{"num_hidden_layers": 25, "hidden_size": 256, "num_attention_heads": 8, "num_key_value_heads": 8, "head_dim": 32, "intermediate_size": 1024, "vocab_size": 8192, "hidden_act": "tanh_gelu", "norm": "layernorm", "norm_place": "pre", "norm_eps": 1e-05, "positions": "learned", "qk_norm": false, "attn_scale": 0.177, "bias": "all", "tie_word_embeddings": true, "parallel_block": false, "init": "normal", "init_std_qkv": 0.0233, "init_std_o": 0.0233, "init_std_up": 0.0233, "init_std_down": 0.0233, "optimizer": "adamw", "learning_rate": 0.00127, "beta1": 0.95, "beta2": 0.99, "weight_decay": 0.14, "lr_head": 0.00834, "max_grad_norm": 1.0, "warmup_steps": 311, "schedule": "wsd", "decay_fraction": 1.0, "decay_shape": "linear", "final_lr_fraction": 0.0, "batch_tokens": 65536, "max_seq_len": 256, "doc_mask": true, "train_tokens": 493300000, "max_steps": 7528, "dataset": "wikipedia_en"}
MLP neurons of a small language model. Each row is named by its layer, matrix (up: input weights) and neuron, and shows model dimensions 128-255. Each number is 128 + 24 x the weight over its row's rms, rounded and kept within 0 to 255.
After each neuron's rows, "fires on" lists the tokens most often at its 100 highest values on Wikipedia text that the model never trained on.

L11.up52 [117  12 133 148 105 132 102 161 125 152 128 136 129 132 135 117 131  98 103 109 114 106 113  88 121 150 167  66 109 129 115 120  99 129 116  92 142 129 123 139 129 126 141 116 133 126  97 134 144 156 146 123 159  62 150 128 110 118 109 118 124  67 128 121 128 138 186 119 103 129 143 115 117 128 121 130 123 124 127 148 152 124 135 103 144 106  87 126 160 112 150 114 142 162 114 130 120 132 117 157 157 142 153 121 124  93 138 133 118 134 118 123 132 142 144 119 132 138 163 255 116 120 154 115 147 140 133 125]
fires on: "-", ",", ":", " as", " and"

L3.up246 [132 101 119 163 146 124 121 138 114  89 157 170 129 124 174 179 116 103 102 112 148 138 121 161 167 109 103 133 138 171 151 116 128 136 135  75 128  97 136 146 148 176 151 143 135 144 128 100 149 128  89 114 129  83 121 177  91 145 150 134 118 118 184 142 171 124 153 130 151 135 108 126 102 145 151  87 116 147 134 158 128 114 120 118 123 146 129 138 149 139 119 115 134 134 144 142 123 142  98 162 144 120 155 160 117 160  74 107  72 122 155 120 211 137 133 117  86 146 136 130 102 136 131 139 115 109 150 126]
fires on: " to", " cons", " for", " un", " Cons"

L11.up478 [100  80  95 157 115 149 117 121  96 113 160 149 168 131 106 123  95  93 106  95 100 120 144 199 158  94 108 113  82 150 111 123 118 143 124 111 125 118 144 127 125 122 152 128 111 143 136 135 109 149  73 134 126 137  77 129  92  82 146 104 111 128 139 109 151 125 124 127 104 141 141 106 127  98  93  91 132 149 117 157 128  99 125 116 133 127 112 112 142 157 127 110 135 175 163 111 129 117 143 144 127 133 136 185 147 139  95 163  86 131 138 143 142 135 131 151 154 113 133 123 128 110 127 111  62 150 111 121]
fires on: " by", "=", ":", " from", " $"

L11.up812 [119 116  71 165 136 133 105 150 124 136 134 152 155 111 113 144  70  90 110 107 115 118  93 119 125 137  88 112  75 173  98  82 140 121 119 134 153 133 102 138 136 132 108 113 160 167 125 113 144 153  97 134 113 135 140 134  90  94 142 113 112 108 150 123 134 186 143 108 121 178 126  84 125 121  83 100 122 118 114 185 119 158 130 192 108 107 122 127 144 127 138 115  96 135 150 115 138 134 126 143 139 134 103 159 128 128  83 151 126 146 148 150 150 152 155 133 151 142 122 134 128 106 142 132  98 154 129 129]
fires on: " with", "=", " from", " for", " to"

L12.up373 [107 159 142 146 136 105  97 146 103 119 160 161 125 131 151 136  95 136  77 116 129 145 133 139 117 125 137 131 140 116  89 144 126 143 126 135 127 129 109 150 146 129 108  98 114 155 133 112 181 158 112 116 152  72 110 125 115 191 176 127 105 139 145 135 135 123 123 128 115 170 135 136 114 130 144 132 119 118 189 144 158 113 113 114 189 151 111 174 162 146 149 146 127 135 141 104 135 148  72 143 150 168 114  85 133 127 108 113 131 141  86 106 145 150 122 106 115 110 158 138 128 103 125  50 170 111 164 163]
fires on: " sh", " ft", " than", " cut", " too", " h"

L2.up441 [116 138 129  98 138 150 106 183 103  89 175 146 117 100 164 159 176 138 103  98 145  73 135  79 156 119 124 127 119 145 116 161 176 137  95 143 165 125 133 145 169 130 127 122 176 151 122 137 152 133 167 109 103 125 118 178 110 167 146 158  99  96 106 154 109 146 174 151 132 134 156 147 103 162 118 123 144 105 161 134 133 118 131 138 135  93 131 115 151  83  78 149 142 158 117 167 113 122 117 105 146 126  74 168 119  87 119 122 107 128 152 144 156 128 109 172  96 133 146 142 106 132  99 144 159 145 166 125]
fires on: "es", "des", " though", " however", "ings", "ames"

L5.up350 [124  83 101 173  97 151  80 112  79  99 128 149 163 135 113 155 101 132  72 124 103 117 120 109 112 144 124  90 111 175 128 129 154 149 105 136 138 108  81 168 167 156 133 124 189 145 114 148 133 126 122 145 131 113 147  97  85 133 123 112 137  75 124 144 138 160 161 177 124 119 113 122  97 119  85 114 142 145 125 170 123 148 130 129 149 123 125 160 145 105 139 139  99 155 150 174 129 119 124 155 136 109 142 115 150 152  73 115  82 101 126 158 165 158 125 140 137 119 103 157 106 134 140 122 129 103 129 106]
fires on: ",", "-", " |"

L15.up82 [148 133 127 129 157 100  89 111  99 114 135 141 115 158 169 145  88 156  99 124 140 143 115 149 130 102  99 165 141 165 172 140 178 163 142  89 144 137 188 128  83 146 156 126 143 119 105  92 117 128 127 132 115 120 106 157  82 129 136 173 111  76 135 167 146 130 154 134 108 133 123  87 128 112 136  52 125 144 148 131 139 124 126 146 125  83 123 144 146 130 125 104 144 167 146 165 134 133 116 160 149 142 123 167 105 151 147  98 119 100 111 127 136 129 144  98 177 144 119 107 115 133 119  93 141 157 127 143]
fires on: "\n ", ",", ")", " or", " and"

L6.up47 [141  86  88 170 108 143 117 105  98 137 154 198 141 151 110 129 125 129 114 158  94 120 147 141 152 135  34 121 121 135 107 167 118 110 110 109 128 108 125 136 175 136 128 104 163 170 126 111 138 135 125 126 147  99 173 110 123 104 121 119 127  90 123 137 139 150 117 143 119 116 123 113 108  96  81 133 120 141 114 158 104  99 160 135 150 132 134 106 148 153 139  82 147 149 150 149 113 147 108 137 145 113 155 107 136 172 102  90 109 104 135 136 156 137 140 169 156 161  89 156  97 132 139  88 134 123 139  93]
fires on: " un", ".", ",", " ", "un", " |"

L2.up31 [124  94 115 153  93 156 134 138 110 110 152 120 132  94 123 107 126 181 133 172 142 137 118 134 101 191 106 157 105 111  93  84 112 139  96  90 130 105 100 134 130 148 148  96 123 158 117 158  84 131 138 167 130  81 111 115 118 144 153 148 111 132 107 114 125 120 159 144 106 162 117 173 157 128 139 124 166 106 146 100 135 113  88 151 101 172 136  89 181 170  90 129 139 154 117 113  85 140 145  96 158 118 136  66 114 149 122 138 131 132 103 128  89 154 157 127 142 158  99 160 135  74 146 129 155 129 159 133]
fires on: "si", "fo", "one", "isi", " unc"

L5.up941 [ 98 139 139 116 123 144  89 155 156  91 139 153 112 140 147 163  76  98  86 106  84 128 119 141  80 148 128 121 151 125 168 110 157 183 113  99 157 150 130 133 141 145 180 133 113  99 112  94 103 154 112 133 128 147 131 111 115 107  97 110 132 118 138 124 159 103 129 175 129 160 136 138 161  97 126  93 158 187 124 143 128 133 149 115  89 127 144 165 140 113 117  82 116 189 130 158 103 102 102 146 136 123 158  95 165 113  97 144 115 109 108 148 146 130 114 106 102 127 114 140 119 114 142 130  95 118 161 145]
fires on: "ti", " of", "nt", "tor", "ter", "ric"

L12.up729 [166 132 126 175  94 124 112 117 132 127 105 142 112 151 100 140 116 117  83 117  92 120 110 139 164 131 138 152 125 165 139 149 131 151 128 133 158 125 134 128 103 108 135 142  87 145 112 191 164 142  85 110 146 115 121  75 106 130  88 111 132 116 161  94 153 148 166 151 109 113 133 139 159 102 151 110 140 128 109 112 140  78 112 129 137 104 162 115 151 127 170 124 122 132 139 143 128 143 107 154 129  90 146 134 153 157 117 121 116  98 146 134 157 144 142 141 135 157 144 114 103 145 124 122 150 157 102 113]
fires on: ",", " of", " social", "/", " more"

L15.up250 [122 145 127 111 169 109 156 122 121 155 153 113 157 101 131 138 139 133 134 107 128 146 109 151 164 108 113 122 112 123 132  92 135 202 109 136 133 151 124 137 151 147  86 116 127 136 113 122 143 132 119 158 153 104 135 166 108 142 133 186 128 128 129 127 128 104 101  86 113 172 142 119 140  90 130 151 148 148 188 115 168 174 103 110 124  93  93 140 131  96 114 150 111 139 117 134 167 147 129 131 149 110 133 120 108 136 130 143 155 130 138 118 157 144 163  96 159 123 109 134 118 109 156 108 117 144 101 173]
fires on: " th", " mo", "We", " we", " so", "I"

L3.up690 [121 101 147 120  94 151 128 147 158 138 104 118 179 103 132  96 110 145  99 102  81 141 129 153 113 133 146 116 111 118 141  82 160 117 103 135 158 116  57  98 113 125 121  93 155 125 134 152  91 126 125 110 149 145 126  80 123 101 103 127 137 145 115 115 138 102 121 154 117 114 122 124 165 149 136 119 156 136 115 126 139 144 110 154 188 145 144 107 141  88 149 135  84 148 177 126 106 151  70 142 139 139 151 113 120  96 111 134 122 101 115 120 121 137 121 159 149 137 144 127  94 144 143 116  69 131 183 148]
fires on: "ter", "ber", "mer", "er", "f"

L12.up241 [ 78 119 192 166  77 128 127  95 114 120 123 151 174 135 153 118  88 116  95 129 129 124 152 137  93 156 124 101 128  93 115 109 114 131  83 145 151 150  94 128 145 160 116 110 129 160 119 106 129 128  94 145 158  95 116  78 123 144 144 116 128 124 135 128 140  94 136 162 112 111 127 101 133 170 111 154 111  95 122 135 154 137 149 114 135 140 117 130 140 122 165 128 140  92 130 143 142  97  91 108 156 136 134  86 159 147 124 123 107  66 138 149 167 124  74 169 168 119 158 133 119 152 145 159 127 113 133 114]
fires on: " |", "|", " Season", " round"

L5.up595 [124 144 141 107 132 147  87 136 147 123 138 139 122  93 103 191  77 127 120 135 151 103 164 144  91 155 123 116 119 124 156 110 129 177 123 111 142  84 123 149 162 121 133 141 114  84 135 129 137 120 161 137 142 131  80 143 149 144 118 115 158 130 160  75  93 103 132  95 143 146 155 115 119 134 137 138 127 131 133 130 198  99 171  78 101 151 135 120 159 108 137 121 115 120 111 153  97 107  93  94 130 151 117 112 147  90 121 125 134 136 167 142 147  97 133 120 111 120 101 114 128 143 171 118 107 155 122 114]
fires on: "a", "’", "E", " exchange", " Private", " Fund"

L19.up178 [122  89 121 115 129 132 106 146 114 118 118 173 159 134 161 119 105 130 112 108  84 140 142 139 109 126 121 110 122 174 168 104 157 145 149 123 149 148  78 152 108 114 105 153 181 120 108 136 131 140 127 120 130 155 155 140 108 102 120 134 134 117 156 136 121 111  99  84 153  63 134  96 122 143 113 117 117 141 107 152 139 146 111 144 169 147 174 134 129 102 103 116 148 121 149 116 158 121  91 153 142 162 135 136 125 163 129 131 126 114 115 118 131 106 134 159 135 135 128 130 108 123 152 149  88 153 138 128]
fires on: ",", "s", " made", " a", "'"

L5.up576 [139 116 112 192 138 159 117 124  93 103 144 149 133 151 132 148  90 152  86 122 119  98 126 135 106 121 134 131 115 144 114 142 149 121 128 124 147 108 149 145 136 140 134 115 159 143 116 150 168 111 107  90 133 110 139 127 102 152 170 112 117 116 124 130 149 157 167 139 134 161 108 119 124 167  79 110 118 132 142 141 121 139 135 142 121  97 139 178 123 143 129 135  96 175 155 139  95 109 136 163 130 120 130 135 131 115  96 122 122 123 163 150 221 149 130 152 121 114  90 127  98 120 140  82 103 149 123 152]
fires on: ":", "=", " to", " |"

L19.up187 [118 119 120 197 131 158 122 124 117 145 133 133 141 111 135 153 110 122 129 166 151 107 135 104 113 124 102  94  94 152 119 120 124 126 113 111 117 111  90 129 128 169 124 126 159 153 131 129 178 120 114 107 110  82 126 102  91 141 147  99 144 127  95 146 190 160 148 137 128 111 157 113 147 124 114 138 138 156  97 165 112  88  99 115 143 136 151 142 145 142 153 105 131 144 166 114 120 124 108 113 142  84 167 115 169 181  92  89  91 116 100 128 137 144 128 128 178 164  91 132 156 145 124 161 118 107 112 132]
fires on: "-", ".", " |", " exp", "/"

L2.up814 [ 96 107 160 113  75 166 119 108 138 117  93 160 103 173 134 123 137  93 134 136  98 143 163 125  99 147 116  87 142 126 154  81 122 108 108 112 149 154 141 136 113 139 156  93  89 105 126 123 118 150 116 131 147 129 147 142 109  91  92  97 143 127 170 144 168 130 144 182 132 107 124 139 149  82 129  64 164 141  88 136 128 116 139 107 119 118 141 147 130 126 140  99 159 125 168 116 104  84 137 145 137 142 151  77 156 128 110 105 110  96 145  83 135 162 113 126 101 129 103 138 113 154 161  86 155 142 143 137]
fires on: "al", "ti", " of", "nt", "eg", "ial"

L5.up767 [150  85 102 174  97 162 120 138 114 102 131 129 181  92 107 112 141 141 131 128  82  97 149 145  95 145 136 134  89  93 121  95 130 176  96  76 128 127  68 149 121 141 104 114 158 154 103 151 146 126 157 134 164 131 108 139 113 129 121 128 121 115 117 127 125 108 124 155 133 129 144 135 153 160 141 147 133 147 105 131 149 140 123 146 156 133  78 120 127 123 100 118  91 123 110 112 122 122 140 128 147 150 140 104 141  90 141 129 149  65 130 138 176 149 182 138 176 115 117 124 117 158 163 138 114 133 161 111]
fires on: " G", "ab", " g", "g", "ub", "G"

L12.up1023 [ 91  97 135 163 115 162 142 135 101 152 155 153 131 102 113 153 121 135  83 147 118 129 130 167 127 158 139 101 111 160 192 125 140 117  98  99 141 111  89 172 105 150 101  84 165 117  84 174 148 151  92 119 151  97 142  74  87 160 149 133 167 124 196 120 176 123 138 159 104  92 143 114 125 131 107 150 116 148 145 137 161 142 166  97 127 123 112 122 116 136 144  82 120 131 105 113 107  99  98 116 180 144 147 123 144 100 122 130 106 103 158 149 181 124  99 130 167 113 132 145 127 133 146 137 118 143 119 127]
fires on: " |", "|", " /", ";"

L2.up521 [127 106 145 132  77 119 104 157 113  87  84 113 173 142 109 167 111 121 111 112  93  96 173 192 123 102 154 126 115  94 138  89 119 153 106 102 112 149 111 101 112 122 110  95 109 133 131 119 133 119 132 155 191 137 109 148  81 110 114 120 144 148 135 123 102  98 129 138 140 155 124 129 153 154 130 100 112 141 136 118 152 144 144 140 151 102 132 134 151 115 166 125  95 135 149 121 126 128 132 150 171 160 165 148 149 141  95 134 131  76 116 148 135 117 120 116 150 109 118 136 119 155 185 145 141 126 138 114]
fires on: " g", "-", "\n", " sc", " ad"

L6.up38 [121 116 152 145 116 130 159 134 114 138 143 163 113 123 144 141 100  79 148 100  81 110 136 171 136 125 127 114  98 120 110 143 166 100 129 149 157 118 100 126 126 160 110  56 153 167 109 140 159 127  93 108 142 114 117 108 101 149 124 116 105 123 172 120 152 123 118 147 117 116 116 129 123 107 111 142 101 159 138 112 175 140 126 107 105 168 125 169 116 143 111 132 135 170 122 134 155 139 138 128 137  93 163 136 124  87 116  84  77 100 137 134 162  99 139 139 130 152 177 120 104  95 125 105 136 137 135 121]
fires on: " as", " &", " -", " and", " when", " to"

L11.up134 [150 120 105 204  93  98 112 125 131 114 148 133 137 136 158 155 123 125 127 129  79 160 121 162 139 108 103 116 122 145 178 161 115 123 131 142 151 127 105 155 105 121 157  84 113 135 129 154 140 103  87 115 133 111 132  98 122 134 123 126 102 107 166 123 126 115 138 127 150 160 116 125 138 116  79 102 145 147 149 128 103  83 121 116 151 128 129 136 132 126 139  87 105 118 131 122 113 118 104 149 129 109 188 138 167 113 123  80 120 110 175 137 185 156 130 151 123 115 138 136  58 129 123 118 138 148 115 117]
fires on: ",", " and", " of", ";", " as"

L2.up895 [153 108 147 172  97 162  95  99 131  87 112 128 158 134  87 176 101 122 107 106 122 130 145 161 123 136 146 166  87 106 136 119 119 131 114 134 129 158 105 147 111 112 129 117 118 137 124 115 151 118 127 152 187 141 120 139 117 138 122 100 138 115 146 132  84  91 146 158 150 132  75 126 186 137 117 143 134 169 147 124 145 135 152 120 169 167 127  98 126  98 160  92 113 139 144 152 105 147 143 146 128 154 151 111 180 115 127 125  99  91 140 123 149 112 152 105 143 126 156 132 101 160 120 150  76 131 117 113]
fires on: "g", " ad", " g", " ser", " Dist"

L19.up585 [140 100 139  89 135 113 110 152  94 122 170 161 145 154 127 129  98 151  87 117 131 105 130  76 159 137  96 150 107 145 133 136 129 146 119 105 142 149 140 159 168 131  90 125 110 133 116  93 119 164 147 163  97  85 135  80 125 170 156 102 143 108 119 139 107 122 176 110 127 114 132 142 117  90  96 143 157 132 138 112 112 102 145 140 152 130 133 162 196 136 111  96  86 133 161 135 123 145  96 135 115  94 127 181 148 141 141 112 105 152 119 144 101 100  86 190 168 157 114 159 128 143 151 128 112 145 148 111]
fires on: "s", " held", " began"

L6.up307 [112  92 107 104 116 133 132 113 105  88 171 116 122 115 138 116 168 174  92 168 128 139 115 110  91 161  98 147 133  98 126 122 118 137  97 105 135 118 121 117 151 177 166 127 151 113  96 170 157 125 163 160 148 110 133 145 124 143 118 155 120 117 111 114 112  99 135 122 154 138 194 124 122 132 112 120 132 175 161 106  91 147 144 116 142  84 122 125 135 167 122  90 102 117 180 140 100  82 115 112 148 144 117 129 166 131 133 121 112 132 144 131 110  89 112 169 139 155 112 143  92 142 123 167 153 171 151 101]
fires on: "c", "d", "t", "r", "dal", "ent"

L19.up376 [108 151 102 152 113 107  90 162 147 133 136 156 134 123 116 113 131 112  96  64 126 135 133 103 152 108 106 125 117 152 158 133 167 128 152 129 150 150 153 175 125 118  95 125 160  86 101 128 160 140 131 158 136  87  82 153 109  89 165 146 147  93 101 111 192 145 129 124  98 122 121  85 129 152 143 124 106 118 132 127 121 160 105 141 135 102 128 103 132 135 125  73 177 150  98 114  97 125  79 125 112 147 160 185 118 138  99 126 154 102 184 123 132 107 144 131 122 151 125 137  79 141 140 120 180 134 136 162]
fires on: "\n ", " in", " as", " and", " since"

L5.up139 [ 74 115 162 120 122 151  87 185 134 102 103 140  90 165 122 164 115 148  97 130 115  97 146 136  87 173 111 123 160 122 159 114 173 102 126 118 153 113 137 145 131 131 154 133 125  91 130 132 126 154 147 122  84 150 134 143 117 128  86  81 106 162 127 100 180 126 151 169 144 130 124 136 123 163 116 142 182 144 116 138 117 119 145 163 115 125 128 165 137 122  87 110  80 150 145 196  98 109 100 125 132 150 125 128 143 126  72 147 127  94 123 134 144 138 132 165  95 137  84 123 115 149 151  92 111 130 169 127]
fires on: "'", "ter", "g", "ti"

L2.up386 [135 116 105  82 155 116 140 141 148  91 141 135 133 129 145 153 126  95 129 162 113 111  82 116  88 109 111 127 107 128 132 106 136 167 135 120 141 121 135 117 124 141 137 161 139  94 121 165 118 160 152 120 135  84 152 152 107 148 115 101 153  95 134  96 143 104 184 164 106 145 159 139 158 103 124  65 156 150  99 166 124 100 125 139 131 145 122 110 143 103 152 115 116 153 161 147  69 126 135 134 141 106 132 125 154 146  91 136  97 102 118 164 155 118 115 111 108 105 137 154  94 120 122 141  96 170 147 102]
fires on: " of", ":", " in", "ist", " for", "nt"

L3.up108 [133 125 142 142 128 151  86  97 172 115 112 105 160 139 126  79  69 106 122 103 109 106 123 132 123 166 132 118 104 158 132 156 167 142 124 150 164 131 131  97  61 131 161 145 122 134 120 123 122 150 102 133 149 151 118 110 108 144 127 130 124  76 141 147 165 106 120 139 122 154 128 142 145 122 167  85 148 156 112 140 169 135 139 161 152 125 161 134 124  91 173 122 119 163 128 132 131 123 110 157 126 125 156 124 122  95 104 123  82 106 135 100 176 136 157 128 107 138 148 115  85 113 150 134  94 120 139 162]
fires on: "ly", "ter", "mer", " Walter"

L2.up293 [138 122 122 123 161 153 146 102 152 103 146 180 132  73 114  97 149 136 127 170 117 148 100 149 101 160 100 156  96  76  84 110 123 138 105  97 122 104  79 102 135 180 121 103 129 126 116 168 103 151 157 179 161  76 172 139 117 122 143 107 118 103 144 145 102 150 163 128 151 140 152 137 151 113 157 153 169 148 171 112 114 120 134 138 100 124  80 104 152 113 125  93 136  97 149 107  82 135 114  99 138 128 126  98 146 126 150 138 144 106 123 152 114 116 146 133 138 145 124 143 161 151 123 151 123 124 134 102]
fires on: " Ca", "li", "si", "fo", "lo", "vo"

L19.up518 [157 104 107 127 113 120  79 166 114 113 128 168 144 160 157 124 107  99 129  98 121 112  99 125 106 124 119 120 156 137 151 179 161 118 140 147 149 106  86 118 109 117 121 105 111 145 133 133 120 117 136 130 124 144 132 130 113 111 139 121 108  74 136 126 152 136 105 113 153 110 136  84 126 129 122 142 120 154 143 133 123  72 134 189 179 127 156 147 141 140 110 137 148 131 114 102 181 154  79 138 155 152  99 124 162 137 116 120 172 115 147 155 120 118 129 185 164 145 119 147  56 118 131 151 107 168 136 135]
fires on: ","

L5.up646 [122  41 116 154 109 137  90 116 116 142 122 125 115 125 135 133 104 111 106 121  80 133 117 109 122 174 151  57 146 164 168 174 141 116 120  96 121 125 103 169 157 139 118 104 113 114 129 130 176 130 129 134 129  68 102  90 136 153 121 136 128  65 132 140 124 121 133 149  82 142 117 132 142 122 117 136 147 126 104 108 151 142 135 126 118 128  68 183 142 105 141 136  94 117 127 172 147 145 106 115 153 135 125 117 104 145  99 140 105 131 142 128 151 135 122 147 109 130 132 190 135 147 180 133 140 158 128 121]
fires on: "'", "-", "é"

L12.up822 [ 99 120 164 163 104 150 129 119 103 127 125 157 125 138 108 106 113 121 132 145 110  99 142 133 123 119 125 136 114  95 137 116 147 135 112 103 170 127 118 137 134 175 135 107 138 163 129 114 134 161 132 128 153 113 181 140 114 135 137 108 155 101 181 115 158 139 132 142 124 138 123 130 121 132 124 113 136 124 121 152 177  79 162 138 133 132 145 140 157 144 143 121  94 182 194 157 117 146  70 130 158 122 146 129 139 130  87  82 104 125 109 192 130 163 113 125 150 160 130 129 152 154 122 148 100 109  73 135]
fires on: " |", ")", ":", "|", "-"

L11.up941 [121 108 126 141 127 141 135  94 100 124 102 122 155 108 147 136 106  93 123 122 113  83  97 116 125  72  98 124  84 127  82 148 127 106 118 111 159 130 110 182 171 185  99 143 137 118 120 172  94 128 116 156 101 101 133 126 108 142 172  89 108 131 122 127 134 158 149  99 138 176 140 141 114 127 112 122 135 156 124 117 120 113 113 156 146 102 132 118 161 140 136 149 133 158 172 138  83 120 125 110 146  93 157  95 134 112  63 103 122 113 153 127 130 134 141 167 115 105 117 130  77 164 124 103  95 131  61 127]
fires on: ".", " by", ":", " |", " July"

L5.up327 [154 140 124 122 148 165  94  79 119 103 101 133 138 106 160  98 140 183 162 147 103 130 161 145 144 130 112  61  94 106 122 125 122 160 110  92 138 130 133  99 105 155 114 129 124 120 103 143 153  96 167 157 173 111 146 129 109 112 142 117 120 134 170 131 143 127 125 120 143 122 155 129  92 147 146 134 155  91 111 114  89  90 137  92 149 137  93 150 133 157 126 102 131 136 114 100  97  91 102 101 160 204 129  77 139 132 125 137 120 124 171  87 153 160 141 131 147 150 132 142 100 118 141 112 147 144 138  97]
fires on: "pp", " short", " add", " Short", " transl", " ed"

L12.up305 [111 108 115 132 102 149  81 120  97 153 175 197 138 108  90 150 101 114 131 124 135 119  99 121 135  96  79 103  90 110 129 124 153 106 134 121 176 138  89 137 113 133 116 117 178 133  70 151 146 113 119 118 126  92 133  99  85 110 145 126 123 108 124  83 139 141 155 106 121 133 133  97 119 102 124 126 110 182 161 135  91 123 151 139 129 119  98 133 138 140 124  93 102 154 133 156 153 115 130 150 135 113 136 136 142 118  83 138  92 108 118 123 132 105 128 128 134 127 112 158 109 117 143 132 129 134 159  82]
fires on: " |", " the", " and", " of", " with", " for"

L6.up526 [112  89 161 160 108 137 129 128  94 140 140 153 111 119 111 119  51 105 112 100  79 104 134 157 126 156 145 140  92 131 125 152 178 119 136 128 161 108 110 119 121 141 111 143 163 154 144 130 156 135 100 107 118 147 120 106 114 126 117  95 154 122 111 142 153 147 120 128 128 171  94 102 114 120  60 162 113 175 116 183 155 109 132 140 130 136  78 134 132 121 105 109 116 154 150 189 132 105  77 143 146 122 145 149 139 109 104  89 112  78 166 146 156 115 150 151 129 107 135 132 113 136 142 110 135 140  83 113]
fires on: " and", "-", " to", " &", ","

L6.up796 [138 125 112  89 136 147  89 107 125  86 128 104 156 121 151 103 156 149 125 141 129 124 147 129 147  91 159 137  82 115 101 157 121 145 110 132 123 149 151 115 125 192 132 147 100 133 100 144 103 125 160 155 120 107 143 143 119 140 132 162 171  82 112 129 115 124 158 148 146 174 221 118 114 129 141 127 165 142 138 127  95 117 130  96 167  48 115 136 179 104 126 115 120 153 145 110 131 113 133 115 145 154  98 105 145 135 133  91 107 115 164 153 151 101 117 149 118 109 121 141  76 124  93 133 109 125 128  90]
fires on: " St", " 17", " Lat", "t", "d"

L6.up347 [121 108 143 185  92 150 130  87 105 117 130 163 139 133 132 135 136 135 138 114 115 121 124 135 146 151 120 128  91 167 154 102 162 125 136 127 139 136  82 140 123 158  95 123 162 140  95 127 182 151  99 101 179 148 103 146 104 132 124 131 109 120 128 107 144 175 119 138 143 107  66  92 120 129 110 108 103 144  98 157 100 108 147  83 111 163 149 119 101 167 104 139 134 121 164 124  95  93 129 133 157 119 138 126 147 110 137 129 120 143 154  86 169 131 133 143 143 108 131 121  76 169 145 147 172 190 147 137]
fires on: " than", " My", " open", " my", "ow"

L2.up261 [152 125 128 167 121 149 114 134 117  69 161 172 149 118 138 164 104 109 103 120 115 127  82 143 125 159 136 148 113 132 177  96 128 163 140 132 140 140 144  92 129 144 157 117 129 130 119 129 134 149  79 111 132 121 132 124  55 124 126 137 124  73 153 142 168 134 150 141 148 118 105 140 111 114 121  51 105 111 139 161 143 115 101 111 116 117 131 171 138 130 157  96 121 142 170 155 106 139 136 174 139 102 122 154 148 167 113  83  76 147 122 139 157 145 136 120 133 165 138 132 167 124 115 155 138 111 173 128]
fires on: " un", " cons", " and", " of", " diss", " in"

L19.up610 [161 137 122 137 119 117  97 141 122 157 152 166 122 134 139 118 131 103 122 145 135 136 137 154 148 122 127 155 113 160 129 143 152 159 137 117 143 169 194 170 111 109 155 179 129 112  85  97 141 134 161 113 162 107 117 167  92 134 180 119 154 105 132 133 134 105 150 133 125 100 143 102 148 123 129 129 104 137  86 125 118  83 127 132 100 109  69 121 123 111 120 106 144 124  67 109 120 136  68 140 139 103 178 153 115 161 128 112 151 127 146 130 142 124 147 135 129 154 115 110  38 151 128 118 131 180 157 111]
fires on: " and", " or", " most", " in", " The", " an"

L12.up625 [127  99 129 159 123 149 176 118 114 124 173 151 121  77 113 127 124 137 107 144 113 120 148 137 145  71 106 154  68  78  89 135 127 119 116 111 140 111  79 139 173 152  95 124 151 172 106 155 109 155 149 109 128  97 159 131 109 148 127 128 140 119 134 124 144 114 147 103 136 172 119 126 117 149 103  98 148 151 132 131 121 108 117 133 160 109 124 108 152 158 127 125 107 115 164 120  86 122 139 131 153 100 129 131 172 111  53 111 153 118 113 155 136 116 131 157 114  95 143 144 110 125 109 125 113 101 138 115]
fires on: ".", " between", ";", ":", "?"

L3.up11 [126 110 182 120 104 154 143 135 165  82 130 155 130 148 134 153 176  91  99 133 103 140 145 119 138 109 130  93 131 140 130  91 136 160 127 128 123 137 126 139 160 188 148 137 143  66 145 130 180 146  98 148 141 110 118 159 107 125 157 135 124  91 107 147 138 115 174 152 127 147 128 110 129  88 108  51 153  96 134 117 130  99 159 125  68 126 102 127 117  92 154 122 135 136 153 189 160  91  94 135 122 123 154 124 129 154 116 125 127 146 132 150 152 126 107 135 131 158 150 145 118 156 139 124 161 177 149 121]
fires on: "ate", "o", "ous", " of"

L12.up691 [146 123 115 148 140  85  73 146 118 129 113 147 103 147 120 160 125 119 108 117  89 125 100 139 109 140 130 134 144 174 150 124 137 136 121 162 147 121 120  99 126 104 152 106 129 145 111 147 140 104 117 105 131 135 134 101 124 159 149 141 102  93 110 112 136 177 172 155 134 108 114 100 115 155 106 106 116 167 152 144 119  71 117 177 140 105 175 151 181 138 110 120 115 132 122 149  73 154  99 105 143 149 152 137 167 127 121  64 151 110 162 152 125 119 138 203 135 148 124 149  91 109  97 126 151 131 119 117]
fires on: ",", ";", " |", " and", " ;"